{"n_layer": 15, "d_model": 192, "n_head": 9, "n_kv_head": 1, "head_dim": 32, "d_mlp": 768, "vocab_size": 512, "activation": "quick_gelu", "norm": "layernorm", "norm_place": "pre", "norm_eps": 1e-06, "positions": "rope", "rope_base": 10000.0, "rope_fraction": 0.5, "qk_norm": false, "attn_scale": 0.177, "bias": "all", "tie_embeddings": false, "parallel_block": true, "init": "normal", "init_std_qkv": 0.029, "init_std_o": 0.00433, "init_std_up": 0.029, "init_std_down": 0.00265, "optimizer": "adamw", "lr": 0.00228, "lr_mult_qkv": 0.7, "beta1": 0.95, "beta2": 0.98, "lr_head": 0.00699, "grad_clip": 0.5, "warmup_steps": 243, "schedule": "wsd", "decay_fraction": 1.0, "decay_shape": "linear", "final_lr_fraction": 0.05, "batch_tokens": 32768, "seq_len": 256, "doc_mask": true, "train_tokens": 125200000, "steps": 3821, "dataset": "wikipedia_en"}
MLP neurons of a small language model. Each row is named by its layer, matrix (up: input weights) and neuron, and shows model dimensions 0-191. Each number is 128 + 32 x the weight over its row's rms, rounded and kept within 0 to 255. Numbers have three digits each.
A block is one neuron, or neurons of one layer that tend to fire together. Before each block is what it responds to, as a language model described it from the Wikipedia text at the highest values.

Description: Word-completing fragments. Short pieces finishing or continuing words split into odd fragments, mostly the e of life, plus er in Oliver, Fuller, Gallery, energy, Liverpool.
L11.up442:182056077088123097141139120072141158141124119048080166098109047119095104094099134211111126154137149134204137168126128099146166139148162121139107135086142092141142079149138241153129094108188125120097106176160109067141153148185121080077138184137118102151152174117166125130142135107130135119131152109149172132108107154055074090142177137128096150107101137183120127147106140169126132132176071136073134136123180120120110155129067069113166134106170169135155142137126121139086152160148088125148086118143141114136141084109153117121191143119093113167176130131103084148088187110131152136
L11.up462:144079111142148138125085090140105147112157101092140197150139128094131125166121088150059125132161142124158151113148148107131101085112151038135151163141096111206116115152180118124081118158169102130126115077145121069133110142108136119126131095127076108159144143106085114202158107157127105166102130168135146135104145137117135053150169168101076165159162086123111126153142123165098145040129104130138163120143086155094182139138157089149151180155107143179154151120124154113144132172180136168158143080142120030130103093093170149057108087088112141109213181111164154130135185130064113174
L11.up522:147116121102142138208102107165133141159101161132122173152118122128124162082170105130129123105101124147143118094117118188149143134192128132082134150113101124137087144120126117036147144156127075105135176065140122137090105100143145152118071157070075117167088136123133137217124166109119147102138122120114141155130137079136130118140148056141113145054125094112154170060129114149053151047103092133153210122139153142142149174105146128147088147063143116099109116179115173137107107135127142118139134045165089171112147153126155141165128037136108188152128137170088136088080100140194090149
L11.up539:183095092104118151152128111153094149154098145128137088102111152121082081138128087183094182118133117153115137118151123139132109173097111055143115143156102135114098095151185140056119193102113125097148127184110135108093211124125110143137126129178163097154124153199113153194089114134114113150099182106090119138111073105126118078190238147113100098103141129136127204139091142099132112151130110095121143132149114139139148153122111204174152157113137115102125187105111141148105097093022127105128150119137170114161107160138122073092137130119193123088177145117174070135142186159160174105
L11.up550:131148152102149188149117049122076129159139137116187185094087100136162148162124090134127126099194128117161163129141148147086089113156142078061132169157075119124122081095104141123157123108116119101101187128124115102120111134154208163150112136135107169095094122123143110133206131125098092125106139158163098173132176099163191127096155130150103176141131131101158118113127131115080180124153136122146134095149169140183134149154098123148105169153127151139135112072078187092087124073117098047142114111092182097134139120082081115085076123161109100130237125111087194132115150118085190157
L11.up577:148151104127136142193102071142106129171138116081097228217086125110136113130106131121093110142120135078138106121154128131112119088212123087073112206108118165143105089167093132035179109097093135144096112134089160108113148178140144166160077116167163150177122117136164140183125096110140083170141113154112145139132137102155081091134202092167084107124113134140129119117071114157105120092157080138112106107166096148150111145054140118137150148120095132155133162088104183148141146165104152143157134174130172132115187133076142131093127107112088090148185162085162098099068143151172132154
L11.up600:141115108139164123098172135132149113071151062141140158166160156103116092130117067211094215125164152085144121134162072135064076168151085073131117162085113092143083143109171115114133112112097112100144151128046106133130195177073138114118179103172117135150128159207149094117146141094132085145094131171156134127125122122119090165188115141114135093139156145177099127154100128131146107149135121131112185093091106186153135081072096122167130217139178146160130156101149115080141182114121142121138106142130160065162150137084128117164125055154105139151191155114118091108108134158096113139
L11.up626:105167136110200163119103081101060085182182161132144152094116146127142112150124098129066176151136108147128120136164112116107068072078113099082066216140116166122138086151128128137119074175136141129144129188113123070103169125109165105130153128094089134096131129107116149111101127093087106132148113136139096127166139128106139106109160169137082166173133117122147149146121158075053096126198111144166164081147069136149213124171157159095159145189117163169142140150110178123172149110063120203133107082112107103098081143124151159077107100151101125148141168095143110158156181126156100092

Description: Mid-word subword fragments. Short word-internal pieces in the middle of a split word, often er, or, g, c, as in off-er, profess-or, a-g-riculture, commer-c-ial.
L2.up285:118140119155145113150119082144116145152179149087139145151154091167173058161098148146137163172093138092136101096165055096158180174121144123055088141087100113150113132101078163104134150187116096146155133149098160114092153156162095085099063119146115100154143131153201101178118163046117084132070080156143147130174138167084175117164178140085122127107111084138141118137162152074115170099118125152166177103101159146176190120111158176079165167082144125166138176167080149080131166077107144092159124126141113076106123103149157145123152132125098110111156128096119110062073161127127141102
L2.up382:185089084164167136161125101122125163149193153098154123153117113184171060135081121154141146166078131063160104093178091107141142157122124117101140160101080129149126113115093186089131141156152117098130166150118116132086176130161105119075078125168111097156128183134168128153118131058135066113096060161137144141186141150091152132155173155107155113085096087139125171122134186119133208112119104133140161086070143131202134129122181178103178150077146135117116165157096189099114165102090105101134106154141131072110114120138157123136116093104077064104173142119110087073080133125168153095

Description: Word completion after split letter. Second piece of a common word split after its first letter or two, mostly auxiliaries like h-ad, h-as, hav-e, also l-ist-ed, N-o.
L7.up14:147094121143137100174152070169158119144101143164131152166131101125099114148056109170114187125124133126112117120174107123109105152092137090115074142112144069086144089079144147179154153115138092108143055139092109099099170216152044192065116175132176095177113163170146135145082146114112136093168105142121156192134155140096140105154131118097120125078144117159094198128199130137073109151157101161141157105180138122148122074141172196073121113108174123107152111123152143120105162127089079099141129070116108099137146183142070139111125125130165089174133144130119120117098126078117182068
L7.up396:156072146176101122164120113077134135083154096119137109162136073142083172089073106102141107191125160189133091162122104050123107098137161140154093187099131125187106113090109160133115069141170066133157126154094064091078135135164062114093110171133144108153118150102139084179090124126137149112131101145175117114129112168087105130143153127130086133057167153098116098125144159056040166170161146154185110117154154101105129130109156161074115126162223144127133121156127159106084145156109126091145150089135115159129137128122133181160184097129135160165105096144111069138116133133071175135
L7.up535:168145136122125187177174075119180147162134213142157126103145079131102121124115108150133159143172158145170130147159104120121133108175120141072086141099112102142154133151129097157148124127094135122162143094103100155072119117045158162090120157206101089136142120201121110135141145101106147127130100062109151183163102141034136133116115171121101150127098176113132103077150141092107133120134135125127156083047161147134131129062117193087138120127158174115167149136127149119105126091115130114114078134138103106068093141175159178108137078134160065111126081182173124152045131079198147150
L7.up696:184114085132124123187109116148114240146146114115095126152156094145121141122175158106140189153147141144132104129125090101117162154123131156119136190136102057155167092104134125123133100155113166094213145100080131055060128144071173100131100138135096137126176137173111121079106131105122066182091133102141114203162127206100125129133127125100117093153108132108112111091166112117087190116085133083100125106099131188154181134115148139057158148117149129127112131124146137153065168127095118113139086135115155097101157112127172122134156104196121130107155121103192152157090125051139202125

Description: Mid-word pieces of split common words. Fires on the second or middle fragment when an ordinary English word is broken into unusual pieces, strongest for e in hav-e, also ou in h-ou-se, il in ch-il-dren, ist in h-ist-orically.
L11.up20:164109145154126152217133076126125158149096148148150122093099051092088161109169116120132169174113127162150107075118090077137093148157121123112106232101118135160117168165144178094113145164124081091099108172093099055171159130105146113112093112156174183136141169173131112154149130145106093096119149096112123142132155167100114061117138137128133126086093141115067157138127124158092126137118128138121144121124115153182198069129147149162159153155150133108084103185107116124091120118118189045167131120162138090126137155197129126151079088109147048095138096079154103078115082121123173089
L11.up22:106103151115117163156056153120124123168166090125158167136066154144110079214097099151060164106115097116173133078116085126129123145122149100131176163101132131134161199189108162132125126168201086135127120105142162123098092125092103119078140160190146153082137160129116118182098142141085097121170166160118177172166128178122105144131116141130189136057115067126120163097172133112114113118082104130153197125071143113137150137112135153051152132070125135195111135118181112162113100144126189114114138106146127048085130101185111175095124166113117107113097132123131082124136134117159071156
L11.up102:133156173084143124141166141127182136097148112122146150200095117103088101091139131109115196120167104126161114160150087116126111203151121157116136177095089089163095158166126140062153162121156090083134127150150183131090117121186107118128133115126174192118092112128143149132099213133147094113100027177193132133144125217084144162109113099085113109138122116122121100145153122123086147119114105122138145153068094206126125119136103152062153127092132156119127116136133090161122140083072105093083107034126114102113105199154103105151145132161112085157069138102139113160148110070121155143
L11.up227:113179115103142131095104173125127162102124060118142088137082128181103083120155066163071201108105079100187066115129075089128136121157148129121141174137109138126123192117149102165118161176191140132154155100128174106078090178104118111087136148142137151119169150101089139143121127119076111084113130157157173134164150153121153143118125150076098132125142145160149100097142142129136117106134093128133169176067110107168201172132109156122153129137154127144104152099150085125130109134078127157141110104147168011137095105228089140083102151118165066131066126117119106106185174098130119184
L11.up358:140160115097125158163102126089066129139127129109140109134098098081077126159102105099089152224087099122167142122133117079218131099197102144093104170096143178141182150126128150090111169224129125108153125139172109091135146092170149109144084072136120149118118150178130101164132151126119109176147102145156103127231136152083125142109161155125139127151131133100113161090162159106067137155109118103122146165133142067152146128175117188124127102161143139119131177164092102131163116117086167084161154096120175105147129143159177186116107119152122097120078127084150029093144117055133131152
L11.up434:102122084142154138160114184093133143177159114110147108129124096148168062136131124098159201110117163145116106097148116116178159093161143101106161158133142157094135153132090140123105130102141135093127119088146176146085092067117155147135100109180143106108058145096145151157121190084060078138131148124069112197154199127134178197138124197104134129220138207156086188125093132110098133108150145097094159125141170091091152144094115185099154167084163150125152135145060140156099065111161114134110130076142120073145094104173102140099136154145162092103156149110121085112118114078146125156
L11.up546:086177131160133178125115132108144161138138097139159145121133153099077148128090110140164189135081119112130146071143079046156109144123165143127153194121141144155161096113106067102045174163181124115116170152090143104108145150099083100091164166127152062098135117146135119120175179116052131145093106139161171114159149181088085157136109150115136125125133097146077168128127149098100076029130116169114150163085148106103168110136137187134101087122098134127107081115109196129103123133087154134142109153127194081157146152131128132123133143161116093012135161084094113120133099121114163175
L11.up614:147110114142107177090128205154114103086149118130125099182073148114083113169171120148074200139079133055148090127073080128150135152132131162114155140149131192127163146145094113148092101118184111112123102161153115115097098173132178107092100177088175101122129173122104170132102138115115122147143089124155140110177124131137110152180143173147124132132118105106070145115166114095110135106147127127126208151079103123109141134135102204119238121166106163185090141137108149158139096089089102119153132113118101017169089128137144157073152154164105067106178143140122079096126104154119126170

Description: Mid-word fragments after l. Word-internal pieces completing oddly split common words, mostly after an initial l: "er" in lat-er and low-er, plus "ost" in l-ost and "s" in al-s-o.
L7.up320:142113140121147176131160094145113143192172124108138134170125055191119145150118130188123110166138100101089127058179125137108111084168142123091101094142140077115116086098105088101119114154136045122134064151113145089154124199081153132104110136086119116136145224105125100084125104130118104135172132129157169124151112140161172124118195119120107166160101163131139158064166141125077086092125064153153155147068152129140109132096116109127165128126169166155083127149134089093072118094147170136175060146096109142075155146124195119186188076111109123111154182154095126133128159169121184130
L7.up484:136104144098158141138170079106147109123153088085112159165163101133162141161099153185157225100138099136111061057134106104125119140163081094125124127104149139123091083101106202113125125134145082137121129114200136093140140141126130167136126125117107102103124100142198154163186112048123077062145159145123163208161100166162098162132123134132084107158108116113149104107141140149069174120079121149156098078126088159148121106106121150136122128135151166105085153106046138160082115174043158110143166116108143111095100162102138105152103086129136091102185123144072155167143184143061131120
L7.up490:131154108123170141069120156095090113183162109049106123109157147117155129172060183128154123103144131136152105107108069115124219143164121148164121130091132109119163093127086161111113069135104119112148145174146119159127151180226148225121111160169104062137138159108150158186131112089185082104142112079132144098164125181130129163105157126064119229110127123142077172121120159123095112115166110125149120082165139142116095149104114133111162141075102153117160138149111167100117079126136132163119093124116090106136066123179148104122130155126091124131178153144048135147161166151140114171
L7.up633:199106167154159140152104125111169144104164068093145132164130125107106106171072081145134119165162101107156109139120108148123158126145110107135116130099127080149128098087094140074149102162136103156156157138145152130152140152100180094068161114148128087255124139093127169165127074038086105109119087191140213126117107143175097150129162176100113102114133137112115124085159133129126183094170109137133130130075115107163146119152119136041150081132133125143082117128080116115091180133125109143182054124106112126132136107098099165134169102128110109133220199144103113117149094108140141154

Description: Mid-word "ist" and initial J. The word piece ist inside words, especially after d in district, distance, distinct, also consisted, history; also word-initial J as in January, Jack, Johannesburg.
L2.up49:161163115108142150185137071099161153159167185176165111161222060110130095121130151173168127127156088092122143111129071116131137128165113186100122114151123119150086144117124110118134152121108121104156142072081128106117118137119154156100089168136145156116058152161121109116105202100090111071104093113161131163149223134105119106118154151084093169110110159137147125104127194102102113067090132117124144122132162165146151170070180137110137150105156137145130168133067124108104151083062092143138119134116164065131123158149121152131192138129054063134136185034105129138094151164143088125
L2.up303:158149107155180190151143087076163150124200149099144175169188098163116120125062089179147181131143113094122148050134071107106143113180136166085119168135082153183153163100096177107123165156109142093157129119091164136068138131099120105100154109097118100074131126110192094165137144123122112177111168175185115186124145128118100141098127147126137109134117099126107104081181135136149161135134083059112090104102090146145147093120142116129159132131132130143176099104107123114140166104141130113143149121082164043135137068189145142080174122117070104117070112082093093118065169119107168168